Weights of a small transformer language model: 561M tokens.
MLP neurons of a small language model. Each row is named by its layer, matrix (up: input weights; down: output weights) and neuron, and shows model dimensions 160-223. Each number is 200 + 30 x the weight over its row's rms, rounded and kept within 0 to 999.
After each neuron's rows, "fires on" lists the tokens most often at its 100 highest values on Wikipedia text that the model never trained on.

L9.up996,181,162,237,248,242,169,221,177,163,159,180,210,184,183,220,234,238,233,184,223,177,257,258,218,126,140,224,186,176,170,198,215,135,211,226,160,187,256,208,194,213,167,158,221,207,222,138,259,179,233,234,214,183,221,200,233,179,183,192,192,179,194,204,193
L9.down996,192,232,247,252,169,241,197,230,189,181,140,171,214,205,212,169,183,192,268,205,202,199,150,172,166,209,213,242,196,198,209,220,221,213,215,217,239,177,225,197,199,197,232,243,266,216,212,176,201,170,220,232,190,151,230,229,237,174,194,235,167,249,200,193
fires on: " the", "==", " and", " Apps"

L9.up998,184,199,184,233,226,174,215,220,193,198,215,222,190,194,217,206,171,166,204,237,201,200,257,140,279,201,198,203,161,111,198,280,200,219,190,193,137,200,208,204,186,212,205,207,245,178,201,179,154,217,169,174,214,230,167,248,210,197,235,243,157,189,169,179
L9.down998,230,190,199,241,206,185,171,191,194,172,242,179,226,155,247,193,260,140,236,220,183,149,215,191,205,148,249,174,214,189,189,166,179,216,202,182,251,199,188,201,177,167,225,264,198,214,182,194,165,166,223,187,208,189,159,214,143,188,183,224,202,198,247,160
fires on: " |", ";", " 1;", "\n", "-"

L2.up1003,226,227,204,188,219,153,251,241,148,204,152,189,196,238,271,222,119,195,249,196,211,231,218,173,221,193,160,214,153,156,217,136,209,199,187,163,267,183,235,204,111,220,199,205,150,194,148,201,226,264,216,200,225,220,206,211,236,184,169,209,219,242,183,232
L2.down1003,218,222,185,165,248,130,192,224,161,200,177,201,115,188,279,266,162,129,182,192,181,187,217,221,248,210,229,230,186,200,202,167,182,200,167,137,176,169,220,179,164,168,223,222,132,171,210,201,195,226,216,177,191,215,182,174,200,231,157,201,237,284,206,268
fires on: " and", " or", "and", " &", " And", " but"

L8.up338,190,156,176,212,197,179,173,160,237,198,223,215,214,158,201,168,181,206,226,187,221,187,190,214,201,211,212,222,214,173,196,154,165,267,234,265,195,177,145,206,167,198,200,191,218,224,243,137,235,197,192,196,211,155,220,193,237,221,170,208,240,162,177,177
L8.down338,172,230,205,226,145,161,188,212,192,191,212,244,185,164,147,149,181,181,226,187,233,158,215,213,148,172,213,191,216,196,223,215,215,194,182,146,185,183,207,176,224,235,179,271,209,203,203,148,275,240,186,230,165,186,168,216,211,163,176,210,167,194,156,209
fires on: " of", " in", " to", ","

L6.up7,240,188,195,192,186,189,215,216,193,242,198,225,191,173,172,207,179,186,228,276,126,218,212,209,183,154,192,230,228,150,178,193,216,226,170,170,169,183,215,227,195,199,309,245,217,222,181,199,224,167,136,172,167,189,166,186,205,196,255,196,123,191,229,243
L6.down7,209,165,222,197,192,181,168,197,160,231,216,208,253,218,202,223,213,186,223,206,151,220,224,267,244,210,164,236,202,168,183,208,197,198,197,119,177,202,250,219,211,263,252,233,232,192,216,189,208,209,201,216,142,203,185,221,220,129,215,135,131,142,195,220
fires on: " |", " from", " for", " as", " 0;", " in"

L10.up188,186,257,158,200,237,214,251,207,202,237,175,196,229,231,196,200,212,234,205,151,199,136,131,166,245,164,183,198,185,216,194,176,210,166,200,138,233,192,178,251,164,181,230,172,233,191,215,206,259,180,207,206,196,210,146,189,197,160,197,230,192,218,160,175
L10.down188,171,194,132,212,187,219,173,221,222,244,195,201,218,223,157,227,173,221,188,117,202,242,218,201,221,137,220,188,199,190,148,202,203,178,180,238,233,187,175,227,276,186,199,184,189,176,193,206,210,132,195,193,148,248,210,247,182,206,240,189,213,156,205,196
fires on: " \"", " un", "'", " de", "s", " en"

L2.up469,152,236,198,171,175,225,187,207,225,243,152,222,221,198,239,178,187,245,195,142,183,144,234,173,221,193,234,217,161,193,142,199,206,191,167,173,225,220,232,203,171,237,228,168,206,235,252,223,189,161,192,247,193,235,143,168,168,162,197,159,230,200,240,203
L2.down469,134,192,175,160,193,222,194,138,225,225,245,188,236,213,251,204,169,232,212,168,210,170,169,199,185,217,216,224,221,178,162,186,214,157,247,178,227,228,178,154,248,163,222,150,180,214,239,210,234,231,184,200,195,209,225,172,156,205,180,183,177,256,222,218
fires on: " \""

L6.up588,219,206,194,191,209,243,245,228,242,179,173,240,222,150,231,230,150,192,155,232,171,220,236,239,175,233,231,158,151,223,212,181,242,198,160,191,197,174,188,207,161,166,250,212,196,153,184,167,210,175,214,209,171,168,213,226,205,171,189,207,195,174,223,234
L6.down588,205,187,205,193,186,227,186,222,244,199,209,183,185,176,188,138,242,192,179,169,222,218,211,227,175,238,247,191,172,180,198,173,224,175,172,161,193,237,193,161,238,189,208,190,204,222,166,156,244,185,226,199,251,137,226,208,165,173,204,180,204,232,194,205
fires on: ".", " |", " of", "-", " and", ";"

L6.up610,238,238,195,216,161,164,207,247,185,231,194,143,231,215,173,207,174,201,222,201,214,126,202,214,177,180,278,170,208,150,152,191,169,209,149,209,175,192,238,159,179,226,181,186,222,119,219,193,256,205,251,234,252,189,205,160,195,201,176,215,187,218,166,199
L6.down610,180,193,173,182,154,166,207,192,145,161,226,181,155,258,168,187,189,244,205,198,145,269,219,182,183,183,172,203,207,264,202,188,150,193,228,197,130,250,135,205,193,141,278,213,155,236,197,188,205,198,211,184,220,176,181,151,197,206,180,191,200,214,167,185
fires on: " of", " and", " El", " de", " the", " el"

L10.up657,219,178,201,200,143,217,148,152,239,235,228,208,279,233,172,218,177,222,178,173,213,154,162,184,224,153,215,196,203,118,212,233,245,233,164,170,207,234,230,221,167,196,183,198,247,183,164,272,228,227,223,243,223,207,142,204,179,190,181,190,204,164,154,181
L10.down657,151,246,205,189,195,183,192,195,194,167,181,173,179,163,164,207,214,175,178,205,176,221,174,193,148,187,249,191,208,208,169,209,178,215,236,228,148,173,199,203,247,193,173,189,157,155,213,221,205,190,182,309,188,236,230,239,153,170,212,190,168,204,181,224
fires on: " to", " the"

L2.up426,212,181,228,201,207,144,272,173,236,191,215,194,206,205,192,216,170,265,167,244,217,209,190,189,270,167,180,208,247,191,227,206,222,182,171,235,146,161,211,197,195,208,193,203,237,254,204,174,202,180,159,148,210,207,210,182,221,185,228,173,140,218,194,213
L2.down426,226,164,185,199,197,186,148,168,232,126,213,184,248,178,176,202,274,282,201,172,193,204,248,215,187,160,178,198,240,243,239,218,266,175,191,172,185,199,180,215,225,191,223,180,192,197,235,242,193,220,177,174,205,277,218,185,225,172,185,211,163,231,230,200
fires on: " (", ";", ",", ".", ");", " at"

L11.up939,173,198,207,204,239,226,220,185,135,141,147,199,169,228,165,258,226,225,192,183,131,261,183,178,196,169,168,191,149,188,160,175,227,188,192,198,254,206,205,199,208,163,255,222,170,173,215,235,180,208,236,197,221,208,241,210,217,156,176,142,225,201,141,204
L11.down939,199,199,202,202,260,209,218,196,228,197,217,160,198,220,200,214,203,229,241,157,192,220,188,225,166,198,237,244,196,224,172,189,150,198,199,210,223,189,196,152,211,141,196,185,187,168,245,180,205,212,231,248,213,170,261,260,202,209,241,200,236,154,179,197
fires on: ".", " and", "=="

L8.up104,192,227,196,184,229,210,218,213,172,232,184,229,204,174,233,176,204,231,193,229,222,250,213,238,132,247,219,236,181,216,186,208,163,249,230,243,169,181,178,190,226,250,193,173,194,250,117,201,199,233,211,167,185,196,154,238,226,205,168,158,168,238,172,131
L8.down104,222,220,193,173,191,220,141,236,214,190,222,195,201,185,173,225,171,193,195,199,204,194,236,177,194,212,230,207,205,164,206,185,233,220,200,169,198,157,198,148,199,185,228,165,209,168,211,182,232,213,170,241,224,177,209,204,213,197,205,186,238,221,195,257
fires on: ",", "),"

L8.up1248,202,204,247,215,211,170,273,255,176,200,210,168,219,244,208,206,271,205,215,202,236,162,218,186,158,205,231,218,205,172,203,180,236,244,151,215,212,240,210,236,213,178,161,204,188,183,258,215,251,202,234,174,164,189,195,196,194,133,239,251,153,227,186,220
L8.down1248,200,238,204,212,187,268,165,225,261,212,126,197,208,194,197,168,216,190,190,208,192,208,191,174,226,183,189,143,187,213,159,201,221,154,159,214,157,234,218,191,237,216,219,156,183,187,181,166,141,221,219,194,243,250,175,148,206,204,212,147,172,222,141,219
fires on: " the", "-", " of", " his", " The", " |"

L10.up1138,196,229,198,176,210,220,180,213,217,170,205,203,220,210,176,189,242,187,220,217,217,194,261,156,222,202,209,246,173,154,195,192,182,196,241,185,128,234,130,236,217,170,196,163,219,170,162,222,217,251,210,229,271,195,264,182,187,135,251,176,215,196,231,151
L10.down1138,193,219,239,236,176,192,203,238,192,218,189,218,229,176,206,179,126,232,147,202,164,209,141,180,201,222,182,216,191,231,204,177,244,192,142,253,262,161,249,233,223,218,205,245,173,199,222,196,185,185,206,192,147,193,204,241,210,255,138,194,210,212,171,228
fires on: " |", "|---|---|---|"

L2.up869,238,250,248,229,212,264,224,231,192,153,207,172,152,177,178,200,196,208,206,193,201,223,194,174,202,221,219,220,168,181,194,195,176,226,187,199,218,190,205,247,159,233,184,139,212,221,239,139,238,185,260,233,171,171,219,253,206,206,289,159,164,142,182,194
L2.down869,209,229,235,224,186,209,242,245,223,182,193,194,196,217,169,183,211,227,126,212,195,185,222,219,206,191,228,175,194,180,218,232,173,188,129,161,216,217,197,226,230,211,227,160,234,275,200,186,216,190,231,214,200,220,182,241,212,201,235,181,193,187,201,163
fires on: " later", " Later", "now"

L10.up1134,211,253,171,196,153,228,163,209,177,203,151,226,192,186,192,216,150,196,207,216,175,198,193,150,221,230,179,202,228,204,181,241,198,257,133,132,201,216,234,212,164,207,255,206,230,186,235,269,171,149,214,199,186,245,154,240,170,194,216,139,232,194,209,168
L10.down1134,220,192,223,243,268,186,233,174,222,198,212,204,185,235,174,239,195,219,178,206,214,164,169,182,189,191,226,178,178,176,239,176,196,194,211,206,236,236,201,222,221,249,192,229,172,287,202,224,181,151,198,230,193,220,228,153,225,217,152,155,160,169,221,205
fires on: ",", " to", ";", " \""

L6.up78,239,225,228,267,258,186,197,238,219,250,147,239,227,176,190,184,205,198,174,176,189,159,237,140,178,219,231,190,186,230,182,189,228,237,191,193,201,233,262,235,243,196,187,183,180,275,195,191,205,220,201,194,246,172,237,236,166,146,245,240,189,236,142,177
L6.down78,179,149,217,234,192,214,209,223,212,194,198,238,225,167,207,185,197,148,242,211,201,187,183,241,223,176,202,187,158,173,211,208,197,255,179,234,199,140,184,203,193,263,174,191,141,182,167,190,218,240,149,186,224,176,210,176,193,208,229,242,180,185,185,179
fires on: " of", "-", ":", "ed", "s", " than"

L10.up153,211,183,202,183,218,232,183,203,226,185,199,183,205,236,209,266,225,140,200,217,152,210,232,171,177,207,231,136,168,222,140,222,232,176,213,172,203,239,250,254,159,239,222,207,229,176,209,235,214,233,186,242,189,152,217,207,164,118,226,179,152,204,205,245
L10.down153,185,211,229,228,225,185,248,188,172,181,211,176,228,175,242,192,232,243,229,206,236,206,212,205,219,256,168,245,201,195,208,193,220,182,210,230,205,194,164,119,271,219,180,215,210,192,173,163,187,209,143,225,227,181,220,183,175,177,252,195,195,208,170,193
fires on: ".", " of", " the"

L2.up626,230,243,200,150,228,227,228,172,170,196,190,217,123,214,159,200,174,202,221,245,211,206,184,178,140,181,225,221,193,203,202,195,186,189,171,198,185,225,231,200,228,239,229,245,199,196,211,168,251,200,242,215,170,207,205,208,178,216,220,184,132,209,182,214
L2.down626,193,202,239,160,229,208,239,156,213,222,177,234,145,223,227,191,216,216,166,164,233,166,118,216,142,189,201,198,220,215,211,230,175,237,192,164,187,222,224,209,245,195,234,232,177,241,172,213,258,186,206,212,187,203,176,212,174,214,247,208,140,226,167,186
fires on: " now", " still", " at", " currently", "now", " At"

L11.up102,192,190,130,222,206,192,219,209,216,206,198,209,231,182,179,176,219,236,189,193,157,146,164,223,207,254,205,178,228,183,219,233,197,207,172,228,167,251,179,218,190,216,233,200,206,197,235,191,215,207,137,193,258,211,161,242,219,139,194,215,177,156,215,188
L11.down102,214,237,180,226,186,189,217,189,233,177,177,235,231,160,165,210,231,216,193,228,167,144,215,195,209,243,212,219,219,170,129,218,161,171,181,241,248,225,202,227,236,183,190,157,180,207,180,226,112,190,185,223,211,226,186,265,202,172,223,205,177,151,181,189
fires on: " ", " New", " |"

L2.up309,251,194,220,147,236,256,184,193,252,222,212,229,149,229,238,209,190,178,193,230,194,250,216,240,211,217,221,228,179,207,236,177,137,192,152,194,140,167,143,226,200,281,243,202,253,246,237,192,169,233,176,265,182,233,176,211,202,219,192,184,197,203,188,198
L2.down309,153,239,168,171,218,177,188,163,191,212,202,244,156,174,233,211,209,206,232,171,182,187,192,178,189,212,221,221,173,255,171,194,245,249,190,209,163,215,119,191,167,228,210,184,180,215,167,219,207,170,211,221,140,176,205,227,195,163,199,196,197,146,209,228
fires on: ",", " •", "),"

L6.up883,204,178,232,215,243,215,242,146,164,209,196,211,233,240,170,223,202,202,216,243,228,191,143,193,170,183,237,220,235,167,203,176,169,172,209,210,192,185,250,203,225,170,174,179,210,212,227,170,156,189,201,193,204,213,238,128,213,189,269,208,180,184,174,217
L6.down883,213,179,196,184,240,243,175,207,197,214,195,178,214,207,244,175,169,195,171,237,132,211,200,142,206,150,195,225,193,217,166,245,191,238,186,279,221,289,247,226,181,231,183,179,180,208,211,238,195,222,157,211,219,207,188,143,183,191,197,216,108,212,223,219
fires on: ",", "-", " States", ";", " Ireland", " census"

L2.up1210,248,244,172,178,197,239,215,182,189,275,129,226,200,192,261,221,219,170,247,231,191,227,238,188,185,234,185,256,178,251,220,221,175,177,191,226,143,226,184,182,189,201,244,177,218,162,193,194,195,233,208,216,176,197,194,216,228,180,230,186,168,237,103,205
L2.down1210,197,186,184,226,197,185,177,143,207,190,218,176,169,232,195,226,173,173,218,197,149,221,235,196,207,152,215,255,179,265,203,195,266,197,230,208,239,180,197,181,175,204,165,180,175,207,156,190,148,201,163,172,213,149,239,243,272,204,249,191,183,191,180,204
fires on: " al", ",", " or", " and", "),", " with"

L8.up1253,222,166,187,186,239,179,158,161,204,247,200,251,229,224,206,232,140,211,172,226,196,219,219,206,240,232,256,184,142,210,158,219,221,246,205,202,212,225,199,162,216,188,180,207,192,152,240,211,197,185,248,208,204,212,236,229,203,169,166,216,162,207,152,191
L8.down1253,193,235,202,217,259,220,176,193,144,170,210,171,223,217,174,205,181,246,206,205,260,245,237,163,210,175,212,232,260,192,206,199,270,214,225,200,195,208,168,209,206,196,192,194,253,191,222,196,216,215,182,181,179,206,191,195,221,189,208,213,203,185,197,208
fires on: "\n", " |", "|", ":", " ("

L11.up396,275,228,220,189,223,208,219,184,161,191,214,171,118,190,140,241,176,224,215,189,232,224,184,207,160,205,196,176,168,181,152,157,187,204,260,233,210,258,167,159,189,230,200,227,231,234,219,145,223,211,229,197,181,202,238,187,226,201,165,176,202,154,216,230
L11.down396,189,250,188,208,199,212,197,203,153,190,212,214,185,175,223,222,172,241,182,241,193,211,181,208,135,292,222,191,222,186,215,242,216,216,189,226,238,215,206,207,240,217,166,167,230,197,189,196,201,180,189,178,198,154,108,184,229,137,166,218,201,232,259,175
fires on: " ", " later", " (", " century"

L9.up818,187,248,233,180,194,170,162,196,140,263,219,157,204,270,197,192,184,212,208,185,258,210,220,214,205,202,214,129,175,188,145,210,209,237,193,228,224,221,214,165,186,228,142,191,206,189,219,184,208,222,191,173,212,184,241,260,221,187,231,199,234,222,245,242
L9.down818,194,216,228,187,169,204,169,199,220,245,228,226,213,223,194,208,187,150,202,239,152,225,198,173,193,213,181,224,200,189,288,183,219,195,205,186,190,190,220,189,153,185,234,134,219,226,232,221,161,178,217,216,216,160,171,211,190,81,181,213,175,165,247,194
fires on: " I", " in", " E", " out", " e"

L9.up947,198,157,197,193,254,172,206,197,203,214,222,249,221,229,181,210,180,253,210,253,231,178,238,201,212,197,227,200,219,139,208,187,134,233,190,200,194,230,180,179,221,220,197,144,218,208,209,237,210,181,166,182,203,206,210,208,124,107,209,169,243,176,205,197
L9.down947,192,188,202,244,213,196,175,186,193,242,233,211,185,205,209,199,219,183,218,175,187,204,172,232,199,207,173,256,202,199,270,210,196,155,180,200,187,113,145,241,193,237,201,217,176,177,184,200,195,182,218,185,205,211,220,182,203,209,185,161,121,209,195,224
fires on: " (", " ", "://", "-", "\n", " |"

L10.up301,198,197,224,218,155,235,193,183,223,232,207,204,198,176,228,190,170,193,150,265,159,219,247,247,181,175,165,219,171,212,233,211,228,198,215,167,249,205,238,167,174,152,235,208,183,124,216,219,194,188,195,190,217,215,244,255,214,208,146,203,202,204,252,128
L10.down301,200,234,164,230,228,175,249,188,199,218,244,195,175,166,203,231,234,181,187,177,178,219,191,194,175,183,205,145,245,224,223,198,164,218,193,191,211,205,218,193,160,193,215,219,150,210,191,214,229,240,134,215,165,228,204,176,160,201,210,164,197,165,228,235
fires on: ",", "in", " as", ";", "|", "-"

L6.up878,164,238,233,181,175,251,248,229,183,245,258,206,222,265,184,196,148,216,201,193,248,196,193,217,178,180,181,215,172,217,183,195,215,217,220,216,185,246,237,178,134,190,180,231,219,158,245,219,213,201,189,230,214,183,240,234,183,228,259,228,217,151,160,189
L6.down878,162,243,187,221,184,167,208,173,255,218,239,220,178,191,234,186,217,184,229,174,170,192,150,168,161,183,188,223,189,154,194,172,211,236,256,197,117,222,162,224,212,157,224,210,229,213,170,177,196,222,186,209,145,193,187,204,201,251,182,242,173,160,206,221
fires on: " to", " from", " in", " of"

L10.up1171,226,201,229,139,247,206,173,235,209,186,197,185,175,188,234,171,174,222,165,209,240,180,208,199,243,205,220,212,210,221,185,174,159,191,218,234,240,224,236,182,198,192,195,223,189,225,222,237,213,177,135,179,188,225,199,227,226,176,257,168,205,212,285,172
L10.down1171,208,162,155,200,227,206,182,211,107,230,236,185,270,198,175,198,188,228,190,219,242,161,168,251,217,199,199,187,245,153,254,207,174,227,232,184,198,195,152,205,210,248,209,211,166,151,264,217,180,246,244,218,199,164,207,202,170,187,240,206,180,183,180,196
fires on: " had", " has", " was", " it", ",", "guchi"

L10.up907,175,223,201,248,185,153,220,174,189,196,206,195,249,214,216,165,176,194,182,193,218,188,267,252,220,207,211,172,196,209,180,186,190,257,170,221,257,219,153,238,187,208,216,175,207,225,223,230,172,221,212,179,180,208,229,263,188,169,210,208,250,153,223,161
L10.down907,209,162,214,171,207,198,167,214,197,231,190,205,179,210,136,258,268,202,205,221,220,228,202,171,209,181,206,197,185,191,247,200,176,179,201,165,235,255,160,190,197,224,138,174,224,195,230,199,160,212,226,245,188,204,227,204,252,178,192,165,176,197,267,173
fires on: " in", "in", " out", " off", " over", " how"

L9.up1032,239,177,245,179,229,182,167,228,170,166,196,153,276,237,183,280,174,176,146,253,158,198,253,179,229,184,164,243,195,265,218,167,257,174,234,236,200,185,196,186,193,254,182,144,191,203,168,204,198,190,214,150,181,165,180,191,172,195,222,206,188,205,205,182
L9.down1032,191,230,240,197,174,222,177,174,210,145,195,187,199,215,172,238,173,224,189,217,211,234,156,199,175,196,170,154,164,253,183,235,227,202,221,160,184,236,267,182,185,213,229,217,154,193,176,189,300,190,219,191,200,185,194,171,211,189,208,214,206,218,183,174
fires on: ".", " and", " or"

L8.up887,166,189,201,199,186,164,221,188,199,235,220,223,230,173,162,229,174,205,190,210,236,199,172,236,230,203,240,221,195,231,201,225,187,174,232,201,172,243,207,202,202,179,149,185,172,200,163,168,233,257,181,128,239,180,218,219,177,155,225,184,192,256,202,181
L8.down887,200,153,131,223,227,214,211,224,236,262,179,232,195,197,181,269,197,242,243,214,272,266,165,209,214,196,203,217,203,255,166,181,210,126,203,138,196,172,176,153,209,154,163,205,198,214,201,208,213,189,168,195,235,212,228,207,215,166,214,174,136,170,179,214
fires on: " (", "-", " ", " \"", " |"

L6.up210,183,159,183,198,193,175,177,142,149,212,202,204,237,223,241,227,189,219,219,198,221,212,160,204,205,198,198,200,175,156,214,210,232,229,217,205,185,206,186,231,132,227,224,147,194,151,174,207,220,177,182,175,237,184,170,251,188,222,209,228,174,139,129,166
L6.down210,188,215,194,184,216,144,207,168,218,217,190,211,193,136,224,172,209,171,195,152,181,205,214,180,122,166,165,221,268,230,217,198,212,257,186,156,178,259,201,235,263,234,212,238,171,214,197,195,226,194,150,211,189,158,172,167,188,240,197,218,135,156,163,138
fires on: " to", " in", " at", "ul", "c", " the"

L9.up12,264,200,196,189,246,184,142,210,225,185,213,144,178,186,234,257,172,228,164,173,164,206,174,205,260,190,212,224,141,253,194,168,190,221,245,190,177,266,219,251,168,190,149,248,159,204,159,178,212,223,192,203,234,232,204,198,195,170,220,191,197,183,247,207
L9.down12,212,223,238,195,203,232,212,168,151,192,160,219,161,192,209,217,206,197,184,206,204,235,268,204,214,261,183,171,188,198,228,165,239,241,123,166,234,226,180,157,208,258,219,174,208,152,173,169,151,214,168,223,187,160,210,251,170,284,175,157,205,190,171,204
fires on: " and", " or", "s", "/"

L6.up1221,228,205,209,195,259,198,176,234,200,191,213,230,154,165,221,102,197,191,203,256,176,263,166,227,229,181,166,213,178,213,194,166,216,191,158,245,207,194,150,240,162,141,168,244,196,240,218,196,257,160,227,186,195,204,203,223,238,190,187,196,200,156,158,173
L6.down1221,191,234,211,236,240,182,239,186,151,237,213,165,168,166,228,162,201,184,171,208,192,206,176,171,269,189,257,238,187,207,196,202,219,231,173,239,204,205,186,202,227,231,223,192,199,229,203,174,177,205,213,164,234,188,194,228,246,211,228,176,208,190,244,180
fires on: " |", "\n", ";"

L9.up978,199,209,156,212,221,189,201,197,246,206,225,213,256,215,175,222,201,167,205,218,214,196,185,222,186,223,236,172,150,237,192,225,184,206,180,192,194,242,138,227,231,205,197,199,172,173,218,167,207,266,182,223,179,236,183,224,192,182,176,246,200,226,190,213
L9.down978,247,193,226,198,223,245,184,155,160,202,209,196,217,173,173,228,190,230,220,257,198,208,241,191,201,162,262,213,196,220,209,182,236,229,188,210,231,201,198,227,215,190,226,222,205,187,198,228,199,206,174,229,213,147,282,202,217,118,214,209,196,168,123,184
fires on: "\n", " |", ".", " "

L10.up580,190,226,185,203,210,166,207,207,205,161,185,194,136,182,185,223,219,232,180,194,188,210,183,197,210,182,197,261,174,259,190,173,178,172,188,197,186,180,170,148,118,260,220,209,243,187,206,200,134,153,171,256,185,136,217,191,209,199,188,237,238,235,184,228
L10.down580,151,180,205,194,193,208,193,203,199,254,206,221,249,198,180,166,215,273,199,227,222,229,214,206,177,178,237,206,215,169,189,195,213,224,205,217,187,208,197,235,266,174,172,241,189,206,158,147,235,231,201,195,214,247,168,189,200,283,237,212,159,176,162,199
fires on: ",", " |", " The", " at", " and", "),"

L9.up43,231,140,231,138,244,204,193,199,200,182,147,241,194,207,183,136,171,216,216,208,231,220,169,188,224,194,181,184,214,217,143,214,179,181,150,208,207,243,209,279,188,170,210,179,207,223,150,223,191,228,176,181,140,207,211,270,198,224,234,176,233,153,200,135
L9.down43,205,164,213,187,142,210,152,192,198,247,202,143,196,243,157,163,231,210,218,190,211,177,202,195,240,179,277,213,179,120,228,222,190,153,242,234,223,217,192,224,198,166,189,214,211,166,173,198,189,215,210,185,185,179,195,245,238,191,230,183,155,206,202,131
fires on: " has", " had", ",", " have", " also"

L8.up648,216,213,169,140,252,225,198,260,178,176,199,180,215,256,247,234,206,219,208,237,192,195,226,181,208,145,191,203,181,199,167,167,240,202,257,259,180,219,216,232,131,239,234,209,197,216,150,187,223,283,186,128,180,198,155,185,183,199,217,231,184,178,218,220
L8.down648,211,204,234,158,219,183,254,247,188,123,176,152,152,218,175,210,211,234,221,178,222,191,256,237,175,195,162,232,220,193,206,186,177,166,219,208,229,248,199,223,134,207,201,159,213,209,207,163,186,193,157,188,209,232,149,168,157,277,198,188,146,165,140,215
fires on: " and", " |", " or", " &", "|"

L11.up827,165,214,212,184,274,158,184,239,163,180,223,193,171,128,179,156,166,216,278,267,184,216,209,200,214,208,198,240,200,199,161,165,212,222,250,179,237,215,186,201,189,188,134,175,196,215,152,194,240,161,193,206,180,168,226,203,231,182,211,206,213,182,252,187
L11.down827,190,185,167,252,157,248,281,190,208,205,154,240,198,279,207,205,152,172,220,192,191,213,205,200,220,242,204,182,198,204,183,214,221,232,238,234,159,191,218,189,169,180,281,218,170,181,179,250,218,180,222,160,214,180,149,177,195,220,200,215,181,235,182,118
fires on: "\n"

L8.up755,264,156,193,211,116,229,195,182,212,249,198,168,171,190,188,227,206,248,184,229,237,190,160,182,234,226,198,226,234,193,146,176,188,236,183,196,196,245,182,223,179,134,142,173,188,178,206,203,216,164,214,197,226,168,202,210,224,141,242,228,175,188,191,239
L8.down755,187,233,169,169,191,188,220,189,195,202,163,206,238,248,168,182,180,216,202,193,204,263,212,172,226,255,199,224,163,188,188,169,216,210,211,223,206,255,180,195,200,202,159,190,191,231,208,212,170,186,211,202,223,226,237,212,249,235,220,190,155,177,185,191
fires on: " |", ",", "-", " /", " U", " their"

L8.up568,203,220,146,181,183,196,224,196,251,215,213,264,206,176,179,231,192,201,227,177,214,197,235,230,159,231,221,242,192,221,214,200,217,209,179,241,193,200,209,176,225,195,206,218,169,191,176,193,216,254,199,138,189,139,204,208,230,178,222,145,225,226,182,199
L8.down568,138,262,170,173,179,229,264,170,234,231,153,195,261,215,165,283,162,238,192,231,155,216,242,220,155,174,148,190,205,247,211,169,188,212,163,220,174,179,247,203,216,216,200,241,216,221,200,174,275,183,195,150,171,262,175,208,189,147,189,173,164,234,178,160
fires on: " (", ".", " of", " |", "\n"

L6.up286,215,193,210,187,213,184,174,218,198,195,204,237,140,175,233,206,201,218,199,251,192,279,185,152,244,189,205,203,221,147,251,214,206,195,155,195,196,217,189,140,155,208,253,237,262,195,210,182,153,148,193,243,214,219,234,226,210,167,248,229,169,194,183,224
L6.down286,166,178,237,134,206,178,177,230,181,270,198,203,171,155,216,208,182,189,216,187,190,240,212,181,192,163,169,213,140,234,200,199,190,253,152,183,187,230,148,195,153,230,259,267,204,206,200,185,202,154,198,197,157,181,214,224,180,186,228,225,196,176,191,173
fires on: " |", ";"